Weights of a small transformer language model.
Size: 10 layers, width 320, 8 heads of 64 (1 for keys and values), vocabulary 7947, 17M parameters.
Architecture: LayerNorm before each block, rotary positions, no biases in attention or MLP, untied embeddings, attention and MLP in parallel, capped logits.
Training: a variant of Muon for these matrices, 803M tokens.
MLP neurons of a small language model. Each row is named by its layer, matrix (up: input weights; down: output weights) and neuron, and shows model dimensions 16-271. Each number is 500 + 50 x the weight over its row's rms, rounded and kept within 0 to 999. Numbers have three digits each.
After each neuron's rows, "fires before" lists the tokens most often just after its 100 highest values on Wikipedia text that the model never trained on.

L7.up112:503503492533502571494550451504504584510564584453541480602460547492564502507527526527533536407479448622492496414537525497512523535469516522491502520486430411471512477600431524549508433463480453557446516537501524477536557502449580484515457473596484536424478517497489458556573556537573472516533538558497494514514504500533484531517484463465445477486518517531487407514548428484481514515565517471544494512546499528507453560429447557544569529441422470436527538561512623527541499583537437546523454502534442473393566480427534443413484539462497590478560446516488477512514504567497485532491480435555453466496511577483473501483558456543454568576430494521415526449507467539562602534562440459435423428503489460383530403518433500550512510467466568472569482379516527446452481407601466
L7.down112:527561580537527522525445499404555481535461527471506641508501468437513518519526523488499533533462519535520439550441495492404557463545425568467460530569462484534537497560457570554426458446559549593538449565428438440472543490486461476534392518518459477551509456479419608459426444581547488464496521483531513581461448566564431605530442502513498483499428431497535510498470484571477494450569549470562527553581459509546384554459444598405505563568454459550480526517554463435550474498524496533487421507510526525496494489559538525486428488492529491485475461504522488445471536458385474468614558429520532536411397545541393414430503403529486543599491554550547481381456438484532528467495416476548496457569444475417442481426550467509479462559471638525545491505438512585426521462527449
fires before: "\n", "\n\n"

L6.up994:556449475534499491493494528520454568442487595651538557644465550520490571478450463552573401549532514454476437513550426527458487537476457462461541479585424516465457564555451502541538540461517549564399488425496524496576535477487380618525446514490456491476546489514520419470407426546501520497569465542438457541487595486476449498519449565499538588603511481555488541495573472418518419382553498512530524440475509466547593512552554566453542550383556464563523483572510459522474472525508574526445488641441442498526526523526445473450471468452469493534432419438501471534537640462481508497499495540526525478522479548508455470429410506565455485482587548529451503508483515450549460456595491449599438403533410416485558455506453523561467571427486516565449443525490526491482483492449543
L6.down994:576515444489525506490477412460561514506524544547539421437523479506488531443563518600541516537533493502489467483578526485596459493496486393462551545499480498493471564524484458598505460505546438415461571431587583472599479522468532527576553457531507463478461490507462640496493494459464541551515436491458528438617571505486496479490604518502474471444495532527478457563558435486514405469493486494419586550445479415469539441493551513533580469505531503505442453415554567583401492555535484552538454576517434413572526522496526656510490530498572391629532516462443465527543539506540453469532383578461560536578498468484405473567526495546535562503497443469577524426539512490481480418511451468509531476536430529562502391467427523452474377471435468453468509473571519456529448462478533
fires before: "2", "1"

L6.up937:592572662446446525388524433504443482526546541471457439441438567573493465504492597445491515482608524444531450494455479552476504446536529509483481568433503507447498499391514461543512477530519515485561460569555496491484546479500463520547449516553518461515591504563465414512442451443449502567543511482469448473460454517455479515505550460545413409411458520465419492502585523496579458474594459559416472508446453487609481640454549537467577510463578441545524612478537509521499512490610524504523497526502528476548503567579490516495553568460640571517480452443462533469482567482488503439521511561573461549577533517594444473514457546449416492548486479527425467547566463487520521510577529456567621466522484573580519392516397587533465515456519565548537476468597575460490536510418513
L6.down937:480546483478507526519521503442452541507486515564509359478564564492541563491447552521506487522450553473496494542508497497432473417546546473589481468433571559518447456607480531523478526501476514495498399501522446437577501496496441479542534519504472451483478448470515588440512571518530581555476575472370458466483458544539535583535533543622514512355561445520404392551501544436516436434504478446469502513443517480548577450551470507491555492502461461535489423457578497498546435541407555461461544576526473511604548491532517569523517511582488468549423513486530460425465527416428597608540432407403533563557543608538512527518517518542545543395499423491481511551478530448508426553557543583467447559458473474538471495488479546483545545493433450498600482473499390432541494436523521
fires before: "1", "2"

L2.up610:598586522539486478446472503496480473483528482485477539477511569549462508514561563575502494453441470471522463522476479471541461537504502440409529541453439522479581419548541458535501460448588554575562382555604446492486506468536550479564513454490482618467529483529528530470486498496472499576426531646488494527450485440439495537527568521467589485468447551504512528468507442474498439529491482495512501541513475494468538527540541469499467356537568486497459492578457539506454427497497542500483562458360666605456523518517571688549484469468548460496577510569583482575583462584471483523505467452484423507447568482517540533561493529424542552496439555478535504463455506453415474483474439485411533445512500519488442505649472483551553501430469517487584508453606527409498553485482441
L2.down610:640439546539505517417548532542537495491527552539471629442543566564505462461522534474460461488532585502476445419585516496592509437520501515547479475442489501423514515504474472584560455455579551473539431535606484449481462479545429472475664544532463494492565438485519568437535552533450449474384560541547559556599635485509382603492552441482497601499502446553586453456515467565517532496526545495504542490539559469453523541518543490502473449461549455436437464595476480485528463535511501504568547457460473524497494498490503545571428556503483542582472525466533482512430505528571555517496557417476488454482553509439530561556445480414479490524453449508635444547499547508478454526458435496518500438461416444440501559534475430515421519545470521529612389453510501544509470505491408
fires before: ".", "andidate | Votes |", " | ", " |  |  |", " |"

L6.up1202:545531522422503505438531471405515570595529471551415483528499565555575512528458552551480477473499432554513526521440531486428451395522517486473473470482425579471464453445474513503433504627512514451492462477469419482469513519521486494512445561516488494491512531576500530510462559476602514477598483516525519469553525456502428500576460451557541553504514509492535465503469521555561518494468500476364504526520478495505434534588464545366458524434497466525486468465435533468453467651457546447476528527545519488537569516474540482491436493456595476493554556435408467448518474555435559627538412584523493567500479544560484448505551510494354565477508630509477533434464521487555511446621514441578392401477506449541465461533568531542383573498536457490512457540543493520488502559481429
L6.down1202:488491540457521433477520493474500590429573438546494595511573460543517559454506482611452499517533517495578558516591505613512579511499519424586634505549559393464505585426474492474596443544496530499504471520520465544464447469527506485557483509529570492423505522484502426575479500497538426447476535496484586468426481552544509513563526508449486413419513454538483569503514391521436550509513440552399504439502482494448553531519493532619431463480519477445488515493444539547504562464597514475492471530543607482625428585507472570535569454424475515469471478579517505560443487543593557485489474507583402522579496440415504446537507488518506490494518411474488465565468475561543503421493567477511690575424541486542480427463465556450500372583492470471458526577514514500513551522511516
fires before: " | ", ".", " |"

L7.up716:513418485501362476529409534526411477470572424484408434532570472524492507461474446557512607429503474479604576422546464469446469526463509569439541574431461484507514469536505456478511389515512501451523493495556500522479457544506454545563479477571444517475446566506488505461521537445470505452476521498448558542470528455486486551465591552527514521498558494485469545465630496474427514505529528449560469417453459503454540441541498478498542494560571633495469467587441401507475480493375520464492543507553484537545491492441469501402485489437548533541566530483491580521502549518579580529395496493618590517565509492515585514514471546517613571432645567484533540560599532505534465496521489582463455434498505490503525490499536464443421466591430461474500459473486469479493518517481546
L7.down716:519426492443472419525521552543557291503495511527468327456500473432532471514503502427459533422384521546513508454495457451416465475556473459518464521524596499571594456478498474506526548528484537509583506550524476469532474501493497549516473468467412471499487497521512480532430479501543523427510477497507514602453409490502518417542506440457596598473610547554500490495671455403455459545564513476392534547523467474521534482528543523486430476538525601460478522499422399506503460464500434588459557458608480533480494550451456514539444549569533507464511462505515531478545509537517538528483420552484515451542406432459527579475407554569541470474496558476583483532486442534475470548536507546450574426432534493529490492418577477484501539541466506609586539449444497491492495511441502
fires before: "ical", "ics", "ic", "ists"

L6.up161:455453393551465420489510410416484542467448561525474495499545465595518463485504395504414510390530562451480577594575559501466424486400443361403444506570530465507494593516531535465469480554525574509527497537577563460485469506516546540489499465535467576518494490490490498511496521465492483508619553565562528523533555516545529443462438559509474333486431518444524495490437515458438480485560460458499409416507516473579460502550432469448497522500474519506527556533435498484487521436560450468508531458390557528496536541523537504434498488463509503513531514500561429481560565504492549489518526566487502666452463528526510537572521600406495502530452540540544573491466494595522488527474475455493598463581410440499523518538481539594438454552514406524584447424442515562544498470487551
L6.down161:549557537625468484482450513429539556432557476546481629549547428430564533585525465413500517507488435561559549442450493483454542465445536520559463511550411454544472568607472483537579424498533400521446485502440462504403583513625512489554439603433591539493482532516455414490468517522467528467467505497546524503436423540542520458562495565571493477434457477502518520534489651514543457505505427436465476475546534479489543464485430434477559499539484363544513475426421454473536559509557472463545448529485666556501395461495505480524452502455469516481484421529475581470493450487458553500452557458504420516429427419593459506555442433480487478483471559512479425625462551481523537473530594487524491531361486512502477528542496503488547493476467520452564468502513511522521428421519657
fires before: " | ", " |", "ay", ".", " household", " females"

L2.up1050:490583472486478436453475467479553524532540474449490473553511428538480517499563537468633571545574504503591513503446515486584479547540496533559518548460468408446495520451511532479522630541485482503587403514446469497485521493563499483469535490502444547599423476438439512466532468522485552512540439493529506505474491462429496485446444446505460593496476466439553477483478473465478468366494410358496431437475459480489494469652495492529485458458462481511438511641556532514498456436553513478429573456424514560474522503425541475485480483439499403501468506512545574493594544616498447529485448557539380454420530580664505599575485484509588481514468558581505466562506564545558522480487536529475547521477597470552483391495569578427530470542543487492520518474544479422472490536537499
L2.down1050:531524493442538506468512512471509514520545611496500565411475432479568509459547409448611597454632477458545464600499500461433509496500558565545559527418494573492494534515513528554412507494559560553526528473442464458482462488498510522555510455543479617474499477516481541422471510413514464500475480481604431483538458536534564611532545494493552567422456507426496451506362443530526625480493490491448519496547473446518510568546519480459499479584487534486566479575490394573557479498430568485516493467556506543506481486485574472470502537633507465579405505521498528509572506501642510586427522477473475593545551508480455531445605489547536449548398514528481462415508476504484518441480530485532648509496537453491503469559555433462458550462609472457437428499559421549567436574568534
fires before: " |  |", " |", " | ", " votes", " |  | C", " hold"

L6.up296:561557459413555548451510428511552517538578494516481539402602405504543437548467555471442491502484510531532519492415475480446594414525494561480474424492454497480575535544280527499439527451467432503513499563532462531525496527342511511558545500534482582534403482520498377414519536609461450457506429453525454428472416487454514436542669525457429547526442442469592465525501461461536485474487494519521485501530392467490453559471571541531498610516470498456478498554454540449552498530537512453481577491461476494544520514490533521478477516511393601465498513487487480519665434513433424367517515535467490478482420504498480420586533545588501525449469489555421501514530476576413557485533515488525545551470469478496479474498434501525449531532584488488486564444494567486442533491476551
L6.down296:496552523552512520545520446458540523486477478463415429573483363497496550553536481429463564586509462554528497555445572473622512381461436490548501500588467566507528494502503519494552451512475488495587524546502429406416452511550521447495512494403531364453438531530523573499439500607417562544508511465425522527572447489487336523432528535559452495463410473547507505457520491438478511442444549512557577637570477476525374559549503568507487514491418535499478497481479440470472494501359499583565527479565445495463521538439538382471481617507591539654456498570502504473548399510486478484445576512470547556467446538447487446465564393449523625509428477456555564594494465501521503516544427515480480572542543450561542543483522518632473495528575522452457503530525521427532520463462488
fires before: "\n", " |", "\n\n", "f."

L6.up984:539574525457493442500524488465489488459434539477510459617499544491524545457467571459473407534516523492495480471422496569464478497459460455414595635518593552483515541412509444484487525426513493568491433486561515494514489541430413482464482499502477451442469510531482574456487508507510538469565502501440502524563580493533565578491483477485597546556507434530465454400520550525478469542579447496552541481475415467501526569433531383442559522488553517453482545503401609460475500575419467467493478557406495538514484575531466568668499461525482668395448431455429535492452517494533542519519496495527493512526586524512474488415462555467538574537504565523486541444512501454533572423559458487521486528526467506583493362479498541557449607487553539461550465532515532448451429578510485
L6.down984:454397532532469539479539486563495527516571563549532407494499413519452434505503473592506472414487473493538427465485553565462661494466402635553479458490415525470427510491509564510514493481572387504382443550513514568535527615510567412555448557444425521510468514494394403584455414513498477524483556382433464511443569548461453483572458530442446509435387566495456468501509514505496522428451472452429518543525475483575567457549560528420516470521487509604420562449584562453486524473503473466515502511423443537529491479535475524494595520499461462508469429469588462525484460540462534464583508448428557498600437564437545499472512468512502533519468430444481585431532469564486439516452498530476505541513484465485502475505470530544496552517510562498485469546507501459536539485572517
fires before: "1", "2"

L7.up816:490499469484589453515566471532429408549607489485482473439476513553480466489579429527604510479429466544469546505521425574524507539409583559534455528457429546467491531445563400466521472516576582415513577524488554410502566549475417512459490476649501465492439429495497508586469464577505598440535531446511510503503486478404572421497504510530527537522513524453507528486559505505543442555500465488547393515481454473454494496534486550500544508581559573425465467528336496423465481489472338547467469530433515572489505482480463552494545487575510436527494556491546465522481475478531545494423498506544491556537508517478531525445444470499548564531519537525412503533469573519507515444446406536512498439474521535509502549517538476503451430416454486507538406494460565425500631510490586
L7.down816:562487465511505512563489470480510516481488486422498440478471483485451500436537423637586474460462543515569527528516466449464469506447485554554458498445413553513461514549486436512438474573493630456541535475520541455443545540543478507470506470532462586561520469516612476466376480485524540570449557505478457534410568488415520535570496465536392442515564458527468624593512504619459453508399453614534489452453480464450539526403531458448511450719517561476409488492521370486493444513469448464455514506551576550520491430513579517425488563539491612486542544528539548573501518397539455545514562478455488456473517542451510453365411436480583480473461534475535448547467514584548542500580425593527519518481504610410473528547496421529495484525499497484510472478449506523459558472471521
fires before: "ic", "ical", "ics", "ography", "ically", "olog"

L7.up1237:505409458528572487507559522498468504540519520470497528470532488484452524568360441580545463443514427479393586448434520474522528440448552554489418547576430476563544441588381476537525461515545585597517435467609500552479534577466508487527529485479492486397465529505502534527432543474579562532617542587466492515467538436545493421484508557530476508478527530434505406520612447476428495484466535520488530518486451480507422519510401497515519582545418430492542520502423465510501521452536484494545476470519436550520481514369496527476461466500552532516521535472557436535432492472544535551594503427496511546506455558512504558474495561383434503515454426542557529531454572502512563474482541489498465432563473610511509562549478515444522430506501479413390445489500522439475487449566456
L7.down1237:567592490487453495480516557421522451538436573490478424485604547599440377518427523525466466567501582531509357539566513501389552484392444544513532465498544512464514513480467557522502539524602564467579491620458423468443473461495475489502422461476389544522569430465511529564470498545467620528553489554393507571456439500506546516502459562500505543493451466512532505505485494475456508549576494477525514465543544504478511469474508378496509478449485581498423400529515599475442499483487530457486437539459555490482453460515621432478393557519545579460556525577507524422488471510512478535526590523497531496443513545495595541531466543435560522426467528530484450525552501565411518554504481524529559442459462533528487516404602470406489465546511493479439491474450463485446586434392480
fires before: "\n", "\n\n"

L2.up863:502501551558451574490444495443568453456462428595523499603490571475503467534479491539596399444548475485542520505501473526509448517505457553528503424604477478440415563410467510476465569562463436461511529489485499490453465593525480448523589568603453536480544341535469512484486567513478562480478598518457456438477477411570507538490472421363490462487522469483476426458488534597527553559478562474564484501466525463473473448537550454539569497501521577519531446492493454478547496469493612465503416546541449520447497490562522431416431456411469553532578471334486564536500648600585517417447474508537486441503490514490433505458427501482484428548541541472509519521464477563549504490474482464497497451539458516486513501432579612477427417455510516560518497481499487520554501496494631
L2.down863:608495425415544410444510419469520531569386506655480583518511477511511520459517493548526409473480418512424487576515542518443427501407453573507477338514523441463480516561513371442462535465587503497459539501550488482500554503497512469514618554509516424497470473479428536535517515512388525556586528499541487483539440430509579491530401477475473390466498497583526502510532478619450445525488509518475553533508573590480510435488482498472464526460454481495567447470445490480492474483427475493548450506535440500479584465481486422442421543413487583553514488504521511516535547565529500491545459436491516524486520497552436498442489550446465522514533520526426495537507479473511519419453526521504564543445430532460501557452438520558381408414535503564591457583443486513541507412429535
fires before: "\n\n", "\n", "1"

L7.up432:395527509457472507500508384447468561514463484529455437481559565552525500539613497510531501549552390416440527497444554480513480497505478440468498464435469512446451423477498522410473479628553392464399541521575416447542578577369469442577436508586511488517488527484521510421493485414536554481539494516578517536469575470545522428482459491421497533458598481525452538465422515510483462468426605529445478509549402521485468494504380552428550505559514499538542518459473514455576406489577495547500494477508485401562555558536470378555552525449474461564570491462428505419524415475507551487552572514503515522462515513580515509502530477489526507483551597385480526375453471493543514472555541445448530515484441498583498471531490585489478503431462479473491444482491490438579541449510645
L7.down432:552551452524528477638479383482581523619500501572435220534531460524535568571438556523455518479577456568560489486392567473544510489470491528507551526495388557411490403512490605486521503549428545462547480552471530515515475559445471558639527556503529459499525494441496603420552442517506528538485485524581464522482481504496547515465437515582509514458491523522465509538470443505493482556505487506453541497579409528506520504539510511504427519493449481538549540492519499514459528566567564549493481558516512639536495498468538491478472555451489514479551588402513590430500508553487477554535504485484481620481518449469510460498588549545557516482554608401440503495488465591504538404542493481523547497457464518498434464571496412530552477487511442503520480597464524379517536462532421
fires before: "\n", "\n\n", " | ", " |"

L7.up1041:508472471459521499465507494463509488494590480503520479448483533493432598568513553483585420468468438479449479510505549501532604496469529469503545523459544533487542626498576485507436453499509517573545425410550420501483445543483473552505496470484474537519526471475498546505548439523424474504476520608439511511495562434461526429545496462580444542395552504450448463414559552473512493407582521529491483395552522481562493531407489537521621486547513566579546554549466476549459498560367563420419505481468507530460470447453431485569444471427427523491484486580476475511450470512499461515468513511504501491539500498547466468441525502453461384537395519471491486432519505506460554523555593529469578412481553570510387422585466527422453447426493512516514466447545471464499471539545498
L7.down1041:527513502453586520468518466412545431532566533599607564458495446445499557531535558604518489539542451470502527536450471537573550520432477479403481373552408543512453532523533444517494581522518457470419517554378402445511568496445450536508511509414466442467520501631415529485486478479507406532463353458561432560548464485524545561528460411492506569445415550526482513552469534485509439563434476515509555568467492578570423494502584551440517558428504435571440521500545525459495468467527505461501491466452573449511462435512443452429587478520535518505543498530512474501496523389460492506443554492530554542520506466477400527488496503432596432436441442541504536524618569547546464487553468483529521538468494461539453384525523671406538573457574498540583489515485532546527386482609427
fires before: "1", "2"

L2.up112:525443474544462521467501532456529528391480492562499435551530585445456520369526583505552499482510467467501453601520560504558474516452475512454500473559344543495411575528497473560453531534464520487512477491527453548489511524499507546585477572480524480504502553530502442439400517488494456476489625451445515481509447482483523428551493467497502544569546512475535516544541534593501587420460564446474569467532491444468470420529450579482516466429548496548535448566594546597499447550429458454530470492504530550519540520464436539479441476487532546476490556398494539566440441517343511386537500489543543500560507564556523505534560430488491472515567529417558453533460512501506499399447476530553486489478396428541495536468490586545475467452467532492588545512598563521591521414490545
L2.down112:537526450453459400455478554497461503495398470434594519470477398530481438552454459501406461550470558450450564460459542549454451507487545547557468540455514576447590480456539490550489553450504480493527498433540428477623464444483481483510593493570619532523446496427507604489561511430544561381470475520497518626576534414492483424563442512512391569522467469501531500425521429477583360498349465453457507480547490482504432556516614464560537501486508496475497492501461393531531638405551454447548491500506428436468570517570526514515422533550538552561455463468501469456494471364501532458466490577530519496467530526506393449419483444532515517533478465525484453513523514437501410482532571522527520519521472468520505526468463467558510470487412501620499502480506467452555534498477587
fires before: "1", "\n", "2"

L6.up354:510545504495532533479562477487471537482449544477525540599475385502428548458561456500515479484470419548442450500509534611407438442533489477471517482537436466439432542600475514473526468527501465570514505548592498533433607540466478407535477463490489449508549448537416546497507463491472487522454477572447485530494598485448490467520467426442483489433590481462503506554484567490488483505465523479541504612573485532556500534544322577511546580555440500484539597509476564504544464556553404593537577370497543483490504524480539491520553497545488534564494484607465492527530447425502468498465471405449521518525546463583539537472580482520316518544459527473490433468502432497462528498517533448537486503506410486533534460452554508562429475467475484532514426487570491481537394488516509
L6.down354:540514491495503439554513492520566497466490591507509701523492475524573469514515491573559564599540517588486487463540509480504565525510576408475369438450439455495481498512410488526538546539486473437582467525468479407491531533471480516515452448465445460513543541513597567486533527573538494541452549509480398615522455488427499476392471454522500505452514501499460536530548506495465458502526513437560551508568504506627426548461489431464525588506430469444499480444579482464500443569453580576532425523560498525449479540424490439342539508446485490557550428539475462396516431544433461516405546484493451467560442524478556527420563521517488515554473466572451509553519414489463505563477382499513542450507495476482514509443465465442503508503514417465535508440488590560518597485453500
fires before: "\n", "\n\n"

L6.up154:492537471381549508416542456495549529545507498493539553510557515511512432526449510601437530468496434444440455470499457453566527485473473523400451492661444421580498478575435524429512475501560498485590475514505485493421560520475521405524604552553486490525530505498482496513483559556559408428446521432485450483447486520464365427505618483476451480520499493435522520513628373417542473521516567512655531535473444428529488568575425494544463508538511447511526581500567506504482578531409466556542530465520522467516509514453577420442562473474508509509478480430387503469526522479477459432498566518450469509484489572438498468491565469501435557472564523440568531528457467448487508490498468501465475477472592486516469580519403509531510500424563548495463475503453390474426563521515527
L6.down154:535430415550487549423462477508547520477490459448459410510443529500572514594461502588484515679461540521526443498485453462495469544492534495451493434624543550488467446518497455606432544493507453500490527511555608438538492482500509489458535434461486486557591519444487504455514442574401502518539474406477562579507502473474522468603561466521491446490395476495456561514608548467508371467501537501436451512536525507475431475488477436515538471502465471511449452561446530526436431463414428481520481467482455467441549511458449471446480512526573532570446521406478508456496310478474510475487544546502557465439604566499472522461527510432485543554500508470450466567466563480502473465493487553518430536519469570459494471450604488500446404548546502462459591443509412500501474600439437
fires before: "\n", "."

L2.up554:467470563620509424521443522497544508422484495542475462555488590483499472502522498519463568549511465463444573567493449409572475505482457540508564539496408428434504491507486536422533536575482448491513439499547328455482484544471492434449497557580444489574487422495563460478492536503444549505486506543500503548413479495415549471463445481437568562463523464526492435497535543566538413473471557383438494463506482458472559438549492471463534452514477484517484423564543633462554494554580474522486514570514525478459557475554474531441456467439468484485447505383534514542511574511550479497380454564460463503592470542533481535559547497603550517556645537487503516534494434406470471454523526503475561562505358502503473472484518534542438466498499455489592539525496542530532579512384511
L2.down554:503478584468479487389399458521472430481494550512627451532538511493424603564575483499526554544419488499607504496467457530479442467440506499503466408498554577417514446579524441567543501523531414476521434534589450409581483454470424575515534494444524413513506389411471544499490469525404551478553506499505480559594552487472496460512539419484476545476489494378516551548477593595458502582408434569470523360565497535535447459430549466451576482493488461432504450500578460506500532485459488516434443552491445502505561491540429532506525505468481564525494504501491493457479521450492528440527485560540427472485453524595537474491414523512521484602463488570459483399514507527520460461482557551533587517518463540581523502462530391583465491446456515456580613408535436396545397481473611
fires before: "1", "2"

L2.up393:543543481478453550433516436530484557537460500454622552426464495537521494507428523481454467439604578523525600524441449436490550537493473505454511495452473482491548538485488560548557482458436550526565485517601523428519492479517535486483507528513537521474480507537515483482527441504474523468573486497476417496454493422505530387456512559501601588508389532386565541475573581516496505525457483488485488560480541532453500519416519468545551605575464546532498496509380502491430510520441549399535505479529541503570489532448533575480558515477463477509524571506449407521507442704533559547458569540487579471384352456442507481423600511473502491419489531466565495659431517479465554474502412585534554553559491438505498452538512489461501520599531432531501529544445512493528495545434450
L2.down393:555524517489515458432545481472515530448468387442503575420487500504505593488522540383422529473531534536554650433495446499481440396484517485496484495310451498544494560449484501511507435550455482493512501387579516510469489589496516459479444435511540525541516493604562512458607513412503478449456546592479540491461513423470462432466469603512608468523426538444475430461515547531497431440459586558564462450522498569588447456487422559407467580454516563524569469470468420486466447564421467497517522490462530529554466557427483547532555533499569507500513566496492496534483524510493505548568486515624498529479531445518519535496411509424453539456498516524567454465534555472456458556410471486495548526481444489413512507487535477491559539598516484587506441478523522548539519469464474
fires before: " | ", "; ", " |", " | −", " | +"

L2.up230:469423442532451468444469569535446527635467505479555485554470475503518509549544473492571489374479462548500514594536589510516523517418449433506419541538436378495424434475454513561380509421516497469471568456518435540489455532475592476444546535522522545559505527517601496522519486521488459477530542597518417580530557554590533534460528471537439503595437487512502427490483602490485571504481519487543516490589481569605465486439448504504451612538520499560515581510480548554469526492511552447560451470533529506549472478524481502524491452436504502586504589576519457387458516568520464467500598511526448478469567531503515572530540490570535425490406465526432560488521538400470495514441539544524473521441437543468555485423501589512507532431499445509543494538480544568502446519444539
L2.down230:534565499489484513519501495492584501535456494515494551467652468523586574497515519500567573460540424516506587565570549485487567473380479477529505504577562462497489498517461491443472463535552449520502414359404444457542547454503647469542468609398485511600441556465483593484482545496462508520530552505456498430581477469452531512521407407572513527577454512485522464455482544509411516505468535420512526445422560438523431391536480560482459448555417449533452506466419484419450499468542503566491461435502448504576383404500531461423471453531555510451513472511509535545523541410565547450552497539516517565477504473466534485470489530636537501436481647494535524494558532530485485406434426448487552597427516515490535487557482449456543481432505451571536526491455471477517576481524508
fires before: " | ", " |", "\n", ",", "."

L6.up809:463439518506524501449544508489470494538418572472497537435528578585527463452482539473498492544509494401379490464482442524482503399422509498490502449404446484468462514468392532455514485554483527574519499512529452560462541658531530509547500508378514573448464471605578527520566493512480474533501559474554577573505515450497565450491399607504455457475471508553622479473400457590513451410467477527517404553518477493439474549431535525483573506517407480596469488551500478452510509491471511498449590572499549563504569508434511571479524536487598528474514508500533428475540420580462487559559496438490463589525526474516514364409506448533495522452551521431549454551456600438453403570582519512544610479529637510407505564495556471538499578575505503498476474399431488464543594484533441
L6.down809:444458570483552528381484475524571499441547429499527387471395533474476498480536450453550467509556546592564560480509483448445484554372484452555397508457481447522582528496412601467424430381490489542539506513545568468449457526483566507481503572500503579553540526498502487467551506336497491555451462589547514526349507518503513489528519477482488537405455444499450449404509427435455512539490449485484516362512494496507484463491436523519566515500523491627450395472532483397402549542457483472531524410506516505534524421540523479570439456469611431496524460564494494506496467538476432473506537476531527467497472500588575517525497410488516486543417553448460493522569531530496522424489526423528469526491534480522459596548502476432453498498566447520533562536535494449468505545371472
fires before: ".", "; ", "ian", " |", " | "

L7.up1107:515491526433522484449611492471424490487548465636546521411485524431541479477547580536503569503457459525601550462519527494404608487486380500551525459560562533453499484480439566340428608495500446501552550513425489530542538570469454438447442474502480443547550552472543478472515539439464526498533390562529483469513475534511471590517533533456494586506561441466507601452466471409549514535643437432526437465526515535550392500506470395462483507509497520493521577421582532491515532550490550452498499532483528435557493489546481452534496437458497544479532621454587521408490549547464473495505508487558433540535481546475460398434557538573472459530531569504537511550456458444591517494534520531516481476545576458494537550511454516487458414533432458479515465444443515508450491434438453
L7.down1107:543487515396523439464622503474534395504550523524510482483460519516509564495487463579562474432470414605548600468511514431412547457572490475568577480560488483543461485493486593492546491493489475505629490389432545519489636628547472465450528445508436447457552542555519557531516473520470497492518531500512552463576530553456452448503571522456496501473462525484539420532440388482542538556540424566508505381491516458582558477353573449508554486518507528475593484483540576433459498464590480462489476560451514461527407458517450502505614453532511535513505478482506393565436457515413517546508483489481459463476501474569599460448513552611540558551482454444475461544422515495536598413545499486574482503506593421482418456590486453510545461529519516528564555471472583461515550441451406
fires before: ".", " m", "m", " (", "imming"

L2.up498:477648419520485566428477461546511467483541467512601549600447532564451470472477572571432538504545505495467555472484472469526542467580618429492492488512528538485536526501553496442454510411522529519493477538522500510556418620496458406445438473538528489387470566458567482447541548496568470544521502443492511619496512492440518436468632523554527459424561442460528558495535520516589440510527455459436551519480515526438517549418517529621479463469430508401508588494544446496527526545468481530563489514495522487438602528465446501494473481463444528457475457533589513412552432506475460566499357480455533513459410503604520529559508497489537490625640449493512486595595458446464449525497509489404502473536490557509470555595404436506559534582498558560512398601514484496376499521536460
L2.down498:450506497499526595487408535604563427468567438518442624493501534495431500604505592511497491426508557467490483474426507437574526494489519449551477549469506485428497532500526566491510467402525497528553475501518585523476455588475555537463520496591521505481527516352519505474493613520547521526479515547536547548517570563501455510492593497554501493415593462486502495529568485525542501534407496505546583523530501569469429365468558551594474521468540451439449504496438551507502477546395512511581431598455505562446558507479494444387484464432399505470571485495525572520562482532439473503545453480539499475496510492473512596599549442387595541570517500457431478449495527590396480493505559556500386488491546467547533542543455503449559523499444499495439537527520475538468499405494483
fires before: " | ", ":", " |", "; ", "."

L2.up1148:448513475504422511543595447525452473514599500497475446480516510456565445505474474441486536550506504634483501440501408485435469474367545468417501496597521502564448482549508577537515507463493591521427524547567526413519481572561442437463566562515556463567460548582465462554374508546427514578585543478481440536541479472526565418504545481492515437519420489494433476465513626544527538526521483546506466425461425556600574475456491450505544613604492478468445502409549523525494433476473523413484568487466501462434458500500539605438489460480509450460538510534491481504439550574546616489473505489527488488471453514448538460492455546517459358485503496481630531456547560486478502489495443506527529554475548457447478527546527486521528495517456531574542478524515443530472410494493549
L2.down1148:504541559559426470457424512456524408404548448531455611511469522494542490482502478462523554528402512390503616455526497444461587477585505488500506562461560513516453503481424453460508448574475474500455483465506552523484520460409511539541515503534431596536487496565481448414501463407486553519459518473485493568541537448501395503437488552562485553511499434487508483580417471520505506479621574394505516467486494471492494459479501522520412503505553548488426539495534479495385535503502469500504470495451432522657411470476505605503479483598561531506495558402494457484482571380469479597462533457413482591471568444473538413545500455490446558491552482532484496577560484517504473423539459487422558503424511548532571460443496474494470501491570454387558566480543541551580562504492603
fires before: " | ", " |", "ics", " | ."